python train.py --num_key_value_heads=3 --norm="rmsnorm" --norm_place="pre" --rope_theta=100000.0 --rope_fraction=1.0 --attn_scale=0.125 --init="normal" --init_std_up=0.0349 --init_std_down=0.0 --optimizer="cautious_adamw" --weight_decay=0.21 --max_grad_norm=1.0 --batch_tokens=131072 --doc_mask=false --train_tokens=1000000000
MLP neurons of a small language model. Each row is named by its layer, matrix (gate and up: input weights) and neuron, and shows model dimensions 0-255. Each number is 500 + 50 x the weight over its row's rms, rounded and kept within 0 to 999. Numbers have three digits each. A neuron's up and down rows have the sign that makes its largest values positive.
After each neuron's rows, "fires after" lists the tokens most often just before its 100 highest values on Wikipedia text that the model never trained on.

L2.gate156:542530494469479647543567461539513498502425460539493500505524461434550481411489466438489566514518499439496505584497503564487452535507445498506594506452494510519428558541426502526471480490528468506552535463465428521386497534574545529481444538479473526404570554454541588568480561479501460463474487506445399554474512582553569433471478489562543426459504548581484484541503463500527448556479573489578550555599614439498562482504631448483524449525498450432455608520616439491571369604503520541481634601441534547542497553471469529514483465453531535454441629506488442497524472518420448499500483546518461501547519497531529503419412475419537551509537441414483491520451519447441439555555546545531500543473452525479481363517500562467429413503556470520549512486475484505476476522464588
L2.up156:484582474592481558441440555546499442568462447437558494496502479552478484454548452485491487500521452529488534608485528622558449491519496566534474472522401395545563595530531592441543435504612546509492618579467565524466505437496480522476538506533415434446460505446453550460555388513493473490432562565553482471494494508472565589392488369502515416519579451414511489510434501449465460557527445476498473594520548531478481589442466501533554493487438462509536493532518450499552509464529572462471528494493559404470493541474538554551487500449481460552473474385464583426494498465499420451529442468547575493486474456551530485452476503465488456470506519523495569506569507344592497439503490499553527515596490528475637415535553534457552450455424477579450488499548521448497412516450470
fires after: " M", " m", " F", " N", "M", " R"

L9.gate195:427517503479503592572558447541415639381474583431449487480467489464462571493476529551585527542595479512533510508463493593476459641443506452485475533539412579502553450559569496542508502521465506488523536505502540485468530528577495479534514468574473544420536464578505456410455487492424558406539495533490491470564582499406477510497422506488500450448508553557542490488436460483498430608486440507451508561464425571489464462474460549485549443396539527504576517482504505496440506586474570516520510595472468494472466530424528499454517540617429505470405503546578460598438449501486489564473522473580517575451490576518483540438532486528522506390571494534593497536511575401380517605531433537558460526505494477448482542542445535449477513462489597557432450491480453451530468476527544
L9.up195:457464515462584472509575492488432447535514522426419470503467426485423506580497547604579499402602547550528557510371528490475419507405495459492483584573465608517562489524525458577589440511511545493500562526531557486460560533529499515475476584512504565412510397515652494426507494465499548397540560536539493442578444485494519487529525495478526525478492610464563477532465466456601443543523568490370461521503503569420529534442485534541553575532488510554521492496468560511390556527487495480448485608494391549414406500408445441487488508511446551533467564506500495546468551523419481523524479583500475499487452494516484569476475441464492528473575509453533515562371534520484532468461446485585531494495497548492500555522440529454434488436428573447436503540435453433445509481500513
fires after: " |", " l", " L", " W", " v", " re"

L2.gate369:475517481432516526517415522517426548493521471486402539460461516529551511549525431470436551464454459567495500482494481492542475522581531594534589504438486519570454500449366539467476503455538484565454517477447450462555543514487556508578447531550489586514487504571523516581508508548520548535582418549548392486466529533515524515500455560551464528422604573488456462522483507434560532498463560541524448511492394542456565554588455513483442482570511557469526576424586554466526549407538533550490431455424389491485570507553381447523583480515529452537601469468443398465486578495432562546489420523438534580496478556579447483445527587534431436526566510535501502552487468448413530487452430441431561531493570485507457486440509381540452491427483483536575566455482539429556561543543526
L2.up369:497512488383500490452357564514518538490524528489462499462467485446524561542487460392371596478457438501590605512433553413466538525491498548502510430519562564461518564423452486500604442559473418626513493485510465544393564527507509593533396493478546554544474439584512453514557474458458506443520435581531446503501523480514448533576533426595470460477513499475486468529484423505543532500611537459478443575527529539373521512577523447366456481529474443458430527510417482512546516413455475550490500483373506536534490549453445397530522536470499493533481588487522494431560507467464550551489470502471490523471444475494528397486524533570490466479526489535500488481539472485495465533465505538471440433573437518484532459448573513510483462486580487522571574607581476504496633511468509
fires after: "if", "em", "im", " ", "om", "f"

L2.gate5:549620410448520482550533463521526576495486585482458494470516413546578443445461463417589500520428510438453551547487527521477473501393437473549503434443454523520425531541554435601525432489526443574607541530450479538503498547473482541517514506547453482489523487556429409395510520497442506534539501488472568475497457503498490404525462408441522459482471493523481597445425435502518542417563509449500477456569486404458509523466499527593516453449482485497497468495524489513560449436617553507552590424464560442378481501514496439496498540524513469497480522349527519466548374392518506433546549562405501532428511493536497514452477517534549428479648545418469497541579590414543577536509482594549500524485461530494467523546545557511533463505510549445459534428554456522462476483553496
L2.up5:512481464444318596430519483497521526481472560457563547470457424517567569570481479511553576463466404500564458536460442591533507592439574603531461563442573489559459452521440498498529566486625540480494498581427561489450468433395469497513433528566525423475554442485489507484520540496490507570514461513531494533425572522470506526628467491546547523550509478544562484505468475502521409618514476510518420558490507538480548630505565422518476595496573457464492465541451438486450517445516485525530549469527523521508513480457546570421493410513406477507520458527503550508517516489628441438479446481561453517477558572548486459615486529497445464368471522499414531585409470562515548512504492584515509523499547538563450453533542467514502502520482476438450593508505491439474493488486573
fires after: " W", "w", "W", "ew", "ro", " Gl"

L6.gate217:568482519445522578590437515499519494499484466550471487409441454483522483452566492422517499559474552503473550506470491515457533505434533440498542440479495469601493500541516443445556502509493529651486532494570565489409493431532486498544470424475568432499513482450545486479522522552434533500558583496484464605484563527447555499513505515476481525485507422430506475401530373440477389491547396486501572488532439610485446477550494439429512429494560511516502501473425517492507663454461548615502527557484499427531603483485420543532467542494500472590446517576530493543578427481434489567404521514586564527459520569465481381456564464522396542510495506506470475466476514533408531510331500454469536501480459487575441498386458539485514483488527556493549488534588514430546528454524540
L6.up217:528441445458524444458473534452500410442479484555454558522449457516462499515531493372574425532483480488466473581490438460528569437509499507483491421494487490542493508528493509421469448564414543488466446399552528538464504442439540539495451546391515497472553532401644517526488551574481542464545490485505511587412526499558558435511518513404437598517505415390402538481617415422445499486492509514524529484521480505459576557501475488504462499477544517464417407470493491550504600459440463501521396563562448536479568546540446528479460491513451493513444538613529400567610429439565474568452441453562504485389643483482511484478473533483446553568496514547503497495554484442459485562459551429472476436538430526502585536457526509468481464471487623499496450507528554456538468480541514
fires after: " ", "m", " h", "al", "G", " m"

L5.gate287:521478471452494598505567446581429550444478505450572485520514513393478551458419444370553499463458480454479520525541465531466494477495425473466574485537537585499591433488493498448495545493454541538451455524445527502501570493508525477574500479555565469482525528506491469499572460536530444528526524419433485582513530505511539481420438447500604459504476537495455470497431489459615526527477477487536398392543519424506399453410512557499539528462474486487580502478559474496495434533342509495480503435444429495457459498444513443544492468514482569526443429591455431519448411509557404539495534442500485588554599442477513476499581499563533581398532658476476484451519597464502434387439547457522581501457546431514504519457477517468525587471553476517427537575504552525448544429517445
L5.up287:564498504429446505442518439496450461446519560426607473537518580471471488522475491432518508440558469491481498551476528489450441477460462473498538416569522507528640521530476450501433352500467480391536460531521469457481549488482540568481471486529478563515482487455540440471501423546506482512496518496393540567535523499536469446442422427445458547557487436510466526502405471402585520579464445541528516427492565492505446389461448476528538473459429524437485395480511457564472447519422535463494512454483459469464512499491492568498479432524443500449452480535430483512422449454607473573518527521585390471501571486497530500437558434529516493457473597520441466433507564518516451451453497487480582447544504452498584457550465494513538652399529478508447594579365612542485530472387483
fires after: "c", " c", "he", "y", " gr", " tr"

L2.gate615:504577534540498510508499470535511467567525444501535512496552547423467419442566482565476428509539577459498586533532479487542612501455406558449575492479583464583488491505531433470526514463449548416496470507492473484512396526444529511471486415525509457494488538610520481526506568588416527513513593427545524516567533583499442425463478563411437585526533535470521455463455524535473485473373566511532446534516537523431485466520528545492571517481475520432512614484535536533522521413358509508480578584531513507519550422528575536606458484537461470441522522472574462533482417499435452513515497508443474528581574441522459441445508484476548353448557568445516544482442494574473539444615456489476560537419512504544489549439511602593462566501516442499450571537420552480483410475466524
L2.up615:536540507505506541495499445452477563520561461483516487548489532558450524465514545497507551563402517600551574496409541557451455510515479508401503433525536581509571558468513536467529497486406481539498444559548440491472487436435569509460455490391503511587503547503458507453535511544557432541514529551422421461467526533490564606551545499501517512472473403520532363458570463450499573498494599422558416546527441420470496502457503445503496497464569442473611539504505547554482516496426497481596538518356500531464628531415434468456553483570484446374451465514564498493513467442513543571487573459525530568486482523462567354451459535457505446448621507521483521525455492526488557591503494464608529499575491469496487426570519473525498461542579464482470513518540482496397527523472605
fires after: " M", " m", " B", " R"

L2.gate407:440519512588539466471499571466583570573588510508587451506510490429454464498420480638546533545464563456519482436436442494496448574568510478498560437415620551525404525532537532475486568465503503484509432454490552479437478476557620425534491472518449450463538531505448611487491497550490517493509452516487493524547468500522524527501501434544507507452518563460497490449422545516424531585497434381529510539490483491475460461551489486524547458485509432514608517507460464644465492506536561519549533488494572493420441504507452490495572438516522621590373514653572455652572480531539516425550529473488528525496482511502488485501540450464496591433566566526470525500527445503445564498545551479482569636452509517501500527497398440497565432491524530517531509487479494467404518410474507
L2.up407:527454499520445579550536560499529469457460569375587479557503548505575458495498459534503488450441542507570448518482497449419519504509581402541450499477480485497425476509481495472573475405433577555505493552484549489500484525423415470473579457534522484448549426476494454483507558505539534533389464496480505555529453490505484591566445549432553408539565434461421471505502501531511509574477462608562474628500469516526460539552445492519541548527458567486559482530411557555478545426472520414492426556564517543479505496595530455537472474499438437625455472488625470461511624489508580452524489457417482552490500564543535538491582495576540472616515500526508400536538513511479564459578606523442487522573535587539487508538538478568527503469589580488515595450436545489437582439503498
fires after: " M", " C", "iss", " m", " B", " s"

L6.gate609:456536566540490425551396502529501506527381534539549556516449471506436483572547585446585519451507488471441468411515516548592529473490474535471488606458502567468578505494492525441506561509510508559492467559493486500492487473516464467530542512534487528628544481446486469436382466452494487554521497505439477587475608380454504497511560506481507433426468507513499451438607503550576532605406424537558529474405424428532550499460445513477534468568527479605493470457458494492496509497541518536521493495541530455510488600458467455539625516509611484544574456469464528493435588520536514620521546498507585607434499439474606465408486517513466527454400369528533506467486506539643515482467434535463460516417559467550490521505483514498485401486513535466510566490572473510513478493420512
L6.up609:576651503573414532429534411545517496502498546462511457556458527519409557597475508536501492567435554554406510471460499470409512454487481478529559495585464530515504522466413436451501459565436488465552630463465503422487538470516556498487464528568458547523488458533468512506440444443508471500522469432416540496516492481498511386495486498428500458547442466453573468491541461471572464551516513561478514483528496474513562559557451574571455456486524375567514628528494505512579556488418579592424479534458519529551536563555466503594487457376499501476381565490543518488500443481569447541498547453512440528451606450524544517464539501538527493514587399515573465607571516514468518441469528551415470550494484457474507509489549459461496480533536535504535655451498555573519459444579470
fires after: " n", " r", "w", " s"

L2.gate532:486591510504464443516529549461546488575533553430428490496553435456526506542495489437453539467423459447429557446482547499518510526455519472502518595578495526526543425497452381462461584423485495500535497477469518490452515562493518548471487414534470579524495505554587518533425497475491513595437591493516450575490439479487432436420467397528468506465449541481506504481499496557551450509436532422532523499522491547504431516574526577450508438394523542584491487491582474515499519485480510536556555417528494546375511398459561458415358504554439449491418532522476429454477483499422568423548521503368558495418512496448532494448441534515510397513538488425472452513481464487448517513324515550498557551466472517475466476518462576559484457428607546503447545530472392458565478418564503
L2.up532:452509549415447502474494444495543420516457526523443559492467512494461527463634561566481462513480510647502437602506542513540547454510534552455501494533563429459535525427502451412512540418494526496541562459487536424522528543550505470486572380433522559494489498508521463474541454479448611415457460486477493476465441417464451516556478562570483512562523387471503520498582494502537545465612532515372551450503441495493492543527507472600544517536555492545512482463548471435524523428585442520524588447574586606492544473338507562479557523478477442510515518586540581412475573477496579510507583528529504494432584433564519490537564481515497491511438534508448487560532511512505509450525549568607544514512567503552504574580476463491530593537564504454541493594496457452529604525540504
fires after: " W", " T", "W", "w", " Mich", " t"

L2.gate642:502484508555487600461424558537515526496533474447529464446377503538491550531568485589467439485514422552511520527512506432535434487528556547439490544549650470552533470386487563542468536562499483508531478510503398517497469512501449475438537452445506579486517450469550466597510558424528479532444443584478465438522491426459459582540475372501537498490496547473513416588411539484573551488515525514476466415518438486486422580539499451571507527533621429417543412482434488484446500400474522513502466417491462522544494453541466518500517520503558525590529474533540549484512489542527629540425547477493518482466519574477520433528469556583522552503496436530493404548479541437547562447444531448549517503402538628462475458343558486473462421488468430484530438483459420483490550429502494
L2.up642:466602446509487417520447465576528429599484484521465538505515457601518541452577542510420623520448524489487514555486493478509602529514501455394596566520536489518483490550444482454545504480572506582579460535395545451470460497576488663546558433570549492531444388429552478455507493594539577424459508424515502571427425456460534514624398495536453457451466572514501477453487506535580466480596470476597482558461455480487493556494585527424377495553535540534496552505520504579523577438462489495426517489500470503505465437542446460523462515551512523483518496381541517534500561480502548516509512494511538500483456512496482467436459617503447467478589470470509532459524442441473529462547389522528431594467464523472507533526561521493487553484488489441446465459547416470409546498512450
fires after: "m", "em", " Comm", " comm", "qu", "im"

L2.gate282:522548502547402541666489470533514571552493471467569496547466560557518465493525471495580488505523552447384510478499491441517515556423560471451541465441565478555590483442394476542596593454474599506418500493496533486462567527475519534534503474433517537440454545525441626444501553549399411484558483535451435525452518514509461470418627501534505502578499569539449510483485539454505523615470537491583483519541409554403523464428551434538514396555487470441548566469509431565493405465513521509521610538513494548473468505571506526557400432489503574511495558565563495466488443449479558437499535428564483557461561569525461484392434519546556508421516430493515490555413502525471505535474496431476586531548553529539446534426553530481463493513470496541428471547461512549485458488474524
L2.up282:496472465585470505553514559530479499515601499410495464479377460519452503433573558487490493597436517541479515541449490488487395513520575439485548463527517430517449505562559517521574505467549470535542428538440510572349455461488506533529485485525486491514493479460471529464437433506475512537533541570458405496551538543518540594533546488464407421611472469424424502488467444556477542576574359561503491489441431453429446478573488477579507534473423573460429468529365521520470451524483553438560545480538506551490431517536569507567555544512419558491380519554527506423449480521519540468488549491557479544521443554448535491541556547432442507492520554475482532554455506461496491592497530560497547493571508410543525571462477487593521404545559415569535452466480518491392550471408562
fires after: " M", " E", " ", " N", " T", " m"

L2.gate651:485527518538556470412490485542559572477547445455523606454533507503467482547604501437447419595386495466496527480451543480479460462479556613406559477509466557458531452445519507549499527548350558418513449498476499480472539454524557493539487486521379463506493493510520485497426464469423492570491480460528549561517449528556441583494441522577542579502526482493524518497557511510442457559549495429536468541596482589488621526551464500517563503412409519502566591548523544527561507505455432541421434552588456573485559395504432509610528597546486568516508512412447509503507407476436483481568486506464483523541509585471553438427520469565586430465589394497548544513514486477561533507529463412438547513556490478447529523560437523472568509506505458459451492468600422471462482506518522
L2.up651:542531425546520506562497589442493485443461524476494533477538468525566517508384437482493527491587502367497469441461493542487540563490532494550442453534516501463494544426466523455547552540469403482409492405574549500457437432475520558477503706553510593422464525560541565602484467482533456474542540538536496538546508563500544428465487431509509494492441502520519473552395554473503551534449550436555617413498514517544481466502508524539523519490575506540498531523449533578443488523563559440600497400584558467480527572520413522520506503616449503523470496522583571447546514489556536546556416432590432522420452501513534557533478562510471511508481437552441509529493442381456496552449521603630452431420493502468464470475437452483513489467498576514517433508497451505573493486475505
fires after: " C", " c", " ", "c", "–", " ar"

L5.gate251:592552475506503552536449481550491484532577613513579472483498554468453485552508460552470517489471514464509487399573530490483430470499475461574517592558464474474537401498577456432421438451514552556433474463486542545425552500477565498430403464488563477573486484533526483564502546505420395586442588450539397463560563529532560546447561443548569493467521457425503504488466527410411472479509442486507490581493559376494487438432475521450475423471479497572580508481495543576506515529438487533474455448404522528506517444512533463494474559527556529540474544458477426618503433611457448562508498437455504526498503537531661525586538619480512422461542569488505522478548523503498490476577534488519544612535486486588536489441570472456507475504555520446648502526475507490469459533493440
L5.up251:590567576477528538438523462557460465586504492481553437557510441494511522469533430502505543472576563457566500438505487477555502502492534498562515523680484419433519434519465454381433570391492560415444526418506461490508462499412614555499472512470527503563524481586507442476527545455481511539499511562572454497595495511433535563509517432504488500518534496483553525537486515491445448520477568541570497617512432433532525465462593572536504501536541451559484432404450481503461547573541470510565459517428474437591543475526502478387508554518474469543558498583495417517490480488492482509399529527490433487466546450451461418511462557517430603465428617458509579508494457506514404451467583512623511558511504496503506390530475550583510582438528537541533528562466545464449510542444506
fires after: " R", "2", "1", " r", " |"

L2.gate342:507528595546552560465507403486446523582432371510606476461468398474403477465489466468513497522536510455510478521537512483521484504498440493556399434568466512488479544558614557498462534557510573535451465574470575459484552616467542484546485429582474550501511507604432507408493511493485506454488569488492570506554454471425581473462528503549506523469491411511482464504428480518444375581454449540450520487510519497455462496480547586504499620449493508560523454554489489629498567473515626570435508530544485596538453451489536488480510486524518547497455426548538568504442504472550395496528531520512490514402562535502377513449439576483535526447483522419576447454559561524492528427393476458540571533453445553460483508553516422518495503578499524591514486549453439533471598476467484
L2.up342:464505550590514486460523469631527502418509512452586551434496571551459503537483500524501489456489487523434451476493524442376459460554491454520450433452566523470625514421527467468593542415477537512505495472482540519451551373531479463436582505528448516500496495464483559538543418478443443475469499502537489516476487423483577485516406481579540412472447450453464541464412560459504476520512479540452525598537586484477507427461481556436459482462463494455512480442553605490482454471449514523511436506428479554577515529544422433574529422489450558524519457532499438547554558473543467533559472462567447466533519524378512592443556469508460566421508529543456536476543510365549409521521613596418527475548529443523457525467497514487461368591570522542530530528515482579567583500423491
fires after: "r", " tr", "y", " Can", " C"

L2.gate347:541477466522564594527475560467550590511555498441544526514489454512565584460579540544570514582480488453484571506553473503484556603477422497535519464548495502522498512394492534438502624564524491531536480441502436449499465502429560462482471563428456463542504520379443562470478446420379462506472571460459463466504594554551552444400456520591545481426490481499552433447430487544540504562485497412552384511380496546550544443466542463468572430532518490506487553524590497547528433498528508508439412580484535473374490480462486479516450504492429490481420480465536474570530495499488475421576529540423514573448521606498556564431484529516503461465440589466441471551554544498492408577476498456476565522528544499549506495440619475519455453536553522548520608448450487421511466471477521
L2.up347:404507579514479509512619480472540488466534533487468532436555497481475576572525559593544470504511533494430541557493521563408486531531541501479509455461483435536520542447520493447496391471542456470512449511480549594380502517464535526496431511496480440519515455450478485496427473636467469510398529627493447517515407460487517594571614460514516555578483465499489530566487611531495492457547444469534469485493478447556467487595518438536479426509492521491619472621426437496453429488401392405495476484522427471540483421471506499469478465499429481460509466484495541511501471505493565479466578528466473464510427528463532507450402468608558541507543624544555407471495484479543534542529532499562542451471476506505480563540480565526480568431389445503597504514373498454555595483456466
fires after: " m", " M", " b"

L6.gate38:452482468448497509502516540486471506438454432500524495558488534557587504498494457579567571528470436411544547474555440517464389588491465498422501514541533513490426541504471467486504526508364473518484487478564525536544494476548543502443474446608610552528481529612510539489481562493410435470557487518502471503545635473513493436485466546575513496470601444514474427534484426530651468484525576502407526501505451535496525411487485413497505421539505419535506485485506507476413553452589547403524579511526514563463483515468367467384545550543480526530496497315523505527487494529463481560632503407498520493542578543529435497515601470528530416463512462602558472464432502512436524539476534536552528572510538434516496581469481532508438441447502514541507514495571493438478447530523476
L6.up38:514472559442593428572531558593516496470592517524475468553493611557565538472494514473518465421607480526447575479461497493410477488572465581526529457517486568440517527468461481544514629483527512455523448530499363432410537494572486559456576494526452512551473529504470488488479535622514545460429559580460559518502530454502433509480506475488443498481508560503525462538470516478457528608445563447513488522460473521448427657389541515476389541371550509508495478506498533471482516462413543482483591386549442470491515512496478397544561484521454458435493479454465436535537472518421490521499427457505540557442490588504441477467548533506511495540486496482541488554453453486527510453528473478545443568539519522587416438484418510393459516501473448420500443466607517464566532382420520
fires after: "it", " the", " event", " comp", " l", " L"

L5.gate346:516556492504507485451492530469533520472365438605518487524538422457454504411534505496485550491403494498556524515491518466459432606470442434566464448450527519450450554519445493506486555552447409542492473541452432611607591495530557484605450482512479528501454425521492520549490423541516467386510438490564518554445418506581535525529486472530591539514461534533464479565449489492543440470420497454432608484536545515490604481484523472486606575503472515500547543431505543482577490468538427477487481432500389464575507490519381573579534476464487487525497639477544526551530516532438526481497532602529518489504538577497465489416497447603590526530477491484549409561550486543473462542570429539558515461421519448461635525581510493509529457575545545497472487459505504405577500509557508
L5.up346:538497428456450548455491508542483476480384467580540477496428617380576500531524442448511544568591512483525456508426590493538605544561447530530485450518542468555324512417413518466570509502394499461473489528429521552553499438412469380499428495447541460456517460531542532530509531537444444499519511491508442489531475444522412405459502554471505515512486556485436574469573486557419577540457517574470535538578483485510463545452511479468449610580617484570506524464449521545526474542627411528456487473517575466527505518479492565486493504448585506533492481589563484492486413416491465412436519519478465456493504591452500492432524553419426521498471499434468450481545447545454486456584567410461545548448547539471492510471537547524436520432544513521518488506495438448511568460501469
fires after: "g", " O", " so", " sh", " ph", " C"

L2.gate193:386513473528602507497466462516431538477579496503471468509458589489568566437463488499498441464433496522473436368522419536475509506501508492443530466445532541407594546494503514541524434530550610462575443517516489437449535508483471462558537423516427525513491361509524517426550495520451411508502472405469569541371500464535502408414505438496470510518545523529470458455460480409497431510504433516449579413497606450500487484535534459622489510493468455507608503430491440483557546484402525554482516444470505493433519497597457451573438548520508493477506504523532611474576460432450473503504501442523549509507550526430578563483549462533423387415571534507466463582497514525526499428502557586480515514531436537443537419484491498547501546578557446499385436473503586502498426502452535
L2.up193:520528469484444537491484440471576481554548609512589495517610582492416445443579424463454492408653548507485434469475552530532457528474507496494546507496511500594470493569608544540563456480507502544534534471449474485558464539594408582548513468453475533486504557427541468601425569479499476534620487506480463459518505506453484458478423557435454520526415489563454531457492541531525435482488550450554451461541534472456478457488455515470544462502519460426471511479522529555414519444515437493511508443537478485480521512495541554505415505536547660516588524429434554520548445482490576503573456589450554549538511513498536473454491485414490482549501477509573555514545536402536529604588658527432445446425528412533524509524479516475598510402510543441457493585547553532513570527526498
fires after: " E", " e", " S", "c", " c", " Br"

L2.gate431:453505453518437451487621533511554516602457502532560550425485407579490499588495504478507461514509499478526520512378534518467546562441489438453475508469590530361494528490485468548424465541507473496545465406519497524418470538458545568439431549583484501450512547470537535441485478547526481496530519427460539558430492575483467411452449497593589416434457465495441469525446582479436497570515554452620486530509460474448533498535547449466496491437554546556542466487407541500519467401549548539526488447512521611398525427459444436483520447547458512562373492454559499447475501432497478466516458483437487560518344537433482467455480490504498494499565533524454456488605457422551518444517536486541522421513464460438482452487509603534485495552542526562433565392578484449475492439568541
L2.up431:535565550539512474470457536546432532492538435503568598514517534568467412527525528481470546520441438494405561435496554549571601466468544510426441447446481370453507501537607554479540465461338476443439568427512475468488515500519561502532501525474430491441429488516507582489444530547520460576518461492642556487522525569545543579489501491533516442510485519517493506483497524568496425616504516544545521473501466608533400423466518471520611545492501535561566518514507531487466460495478494570472427484518540523507585528517415524557554488596514502501517450497531594494560535541499519479597487453616413452619523492441505454495543537507539538461497492541477527532478478453558548510548476448669569478552567513452420496555564453589493463548510549469414503475432471545525526586483486
fires after: " c", " C", " comm", "C", " m"

L5.gate703:538527543640527484415504455589547544523501574474534534486542424530473512518470419374449464570421548552483457460537467466499530496504519500530512539581471498459559460501549454435449486521444543598445495519461512466460481402588575522519571451511469550493430516535462466508568528583509530595494584505521459619496427463483569438561504463490570432459512500518478540457415489542477543548413553559451515561466525383496448457541534500524451550468533488516483559460526452465505549387498469454461504487508528571607493477477519487464557512560577454460428506415469491432440544498523419516519433523484440551569567559460480392559506643516563513515604512505546580452538500548484512547531417594510601422452489534467431468562524556445485418547496536519441458449460460446502420553493488
L5.up703:526526456598530599541527442493572519606469462525572512450569432391439497508487453555455504465520403439443433385446582541481511540530538559572537467541607452500507453538578398546507504391541389484471557493469518475463571481440609454407484577497480519542395434505416464542484494444519516535478471559505556500515497525512561502495485636435540500432496450515498519365523581608498510564451441592474475468429409503492435407493570453483538477530507417493494480489453414480512507478491582521485488491470520443491565455534474438503486518512472486538448481527502535483520460554515521424526606415548509493435551433520518506459472510484403572551471485506551467503490466515540448495530486454543553548546615529432474550540450475441422518562465458461528443544534500473584474452557533
fires after: " R", "ac", " r", "n", "r", " wh"

L10.gate150:530550349539468532515495595623493555489490470565521429528475502497529518520523450402525465615484454523421488515520586547466479503556550400514463424458565549541483549575489583454518511426523464579498537583499463576510464521545456524503476500660571475499513509512480472485523446502523463513497507389586508504440488476572530496488481512439481490490567529515568501489501426552567452459487490614473484593578426524524472489493421511530532540537583475543397462495512491550422568456575507572486544436463541482462516523408495512528379513539543494524587410427532425461530469499530513444514567506590524526508539500555541450468453488532510628426526574535547508463462473493523516596573407511498505524510561499493613481457563530451499495446444558493610500501490425444546576598480481
L10.up150:555570524431546490477508463510529565422497497617485484532544543489469467369469483496468485600405440532483457548529631478451506494556542548536462432433566544533612445485497532420477498461480526547537471475460458539461509535503354497581553547536599459534545600499447489467438499445443447540516483513396442454497486385434525589504585533497419524525484484470431480543532469511520410512466575558518578462516429448538522539520467527509501489474477520490535479516556475540496527491557456548418463454509364558472437440529465542572313471542496472481568454533533393495563422476473459497469505473510445452469537496576488492582508505578475587497437566512538528480496425411508530511506506395497554555504532487420579449563556447487483441510496506478526547491412510508516521568466467
fires after: "m", "om", "n", "he", " m", " ph"

L6.gate346:521441550511559598527544487499550539547471430443522518538453506445477580545565449539461549563397479500417469510512523510517509574485504492481530485451573432532425476579535497489522455474473491561482524455516484471620592448508439466482525531520453430630466547564514588550457495494492553562517484535461540461449524421472465495414461394454523551624550553486477527483499501496565471471558614521565539582455465544499511512370408524504574498480407478570536561466539497343572453527461493525409510532375509492445554477442572500537456536487506510565555497446547432525517510554512509568494528515453513535444498523561457542521510414525528497454472426569537433453617456517531468449501549445579414383485473501460487571437434473429507514499476499483525514531563552480433626509469531
L6.up346:312488519447538458411482415547523511464424527481514500481547486545470399406493472443506481539519494456586407594496466572587642505452572518563454451430473561440437536457471540487511552616539486515448481529408520538450509528462487484456515512461533481525602470551600464412609540504446480490523441454519479482486504465531498484490451530425484500460508445447519494542518556496432445584502570515437560561453525438476439493594494548489504465485432544518504424437480471573539500471476479582423505500497486493534466462589395547508552529404534393521430495502522514488502566491533569551588531510537508513483607517540473520562460481480423468508515480539493508493442575489452557506427544532482513524518539549490553654538475543637553492473522489466547508520586504503580516454498590
fires after: ",", "erg", " l", " which", ":", "s"

L6.gate43:448543539553537498538474501518421520428541547534502592561494452434471530527550547493431423471495479519503584492477568575464500467543571518429518613472550495528426589514553491508450443504438447514445452424524450462478598505530540519507514483446387512428548483569456479492488507594590505468409490446523533462459470486476620513465506427465459451424503507528385539486456456496580515530572443543483526591533551422456406403458574424476534571473451508417524461470532485470497539549523525540464588529494516545560524434584469484610552475526498422488529499532494549465386488468455503567517468501553498586591517543561533441542509611432516419479530498528578614545461504521451559527383544566573548446437498569502496531472459573525534515471397550475500538437459521492441527559530466
L6.up43:570535462474531454533438495539470566503387566498554544537482500465484467501443520352440576569485507446547418548504468516481512524595593466479570537479509441459487499505506459523544401498487512501424456491471429527524473525517557492464511474486537568542498440575489356462360492431500496522510497642403481469535546453492511467402416471523433430408551561563562497586518418516498500441496462507462511442583569447613486472480503472565625507470513591551534442438458524551505446560534491503475546500523446521535454449404492429501513501498576544535524457585481472449488581492485468540566464554496476386447555558490512466504510533497529629500570588468514465529447485504432548443449420591503540554469491493488570483571532545401517468449487460464565487509533438512482442521534501
fires after: "c", ")", "n", " acc", "ac"

L2.gate270:458450577553487541473504471444461533463503564526425514516507410538453536589578456530401516478477403406503526521513485452413460478406510440453485367515558546511451518471416460499395567444457424557534503442517511542576529546490481540577492526538425534524454459565524407459487477546514478409436439576479555535529548547490480370468433466468461482501442509567456437537499543494526452541516516479458480473534598457505464490518452599478400421418423539463571562456509530463441474447422557504499539404474526506403483570472488480438555444510491505486555429430463519531571425479558460476492522472536546508576479583509443437436470489553514485485480558484517521519441566448522570487421522424525483516539494495509523515570482526508530629425632543430526427523569476500511607518579497
L2.up270:525463516581547463469530512534557460542391523460445583457527481451457496496538467557522512473609488553578514533542459486430517564554617621542487444426525418457530441465550530494504525483480506493527455513534508467516622519528519428503386532497550460475481462535537475557482505458391610490498498541590537520408503432470488503476606596528666563528480390492436515427487482424574385478442568509462498569497400572500510484461518535580510535519464471503573529498488488522462579484500528477553505451542467520497467523494503530490522479507479443602534429508452643558508566433524521446519554598529478382505476507464449441569432552471481570506436468495420503508564503503497527565444570531499565473541537527549425597514425529461490550441503485537522491490437479595509490516540538
fires after: "w", " w", "ut", "ec", "ew", " W"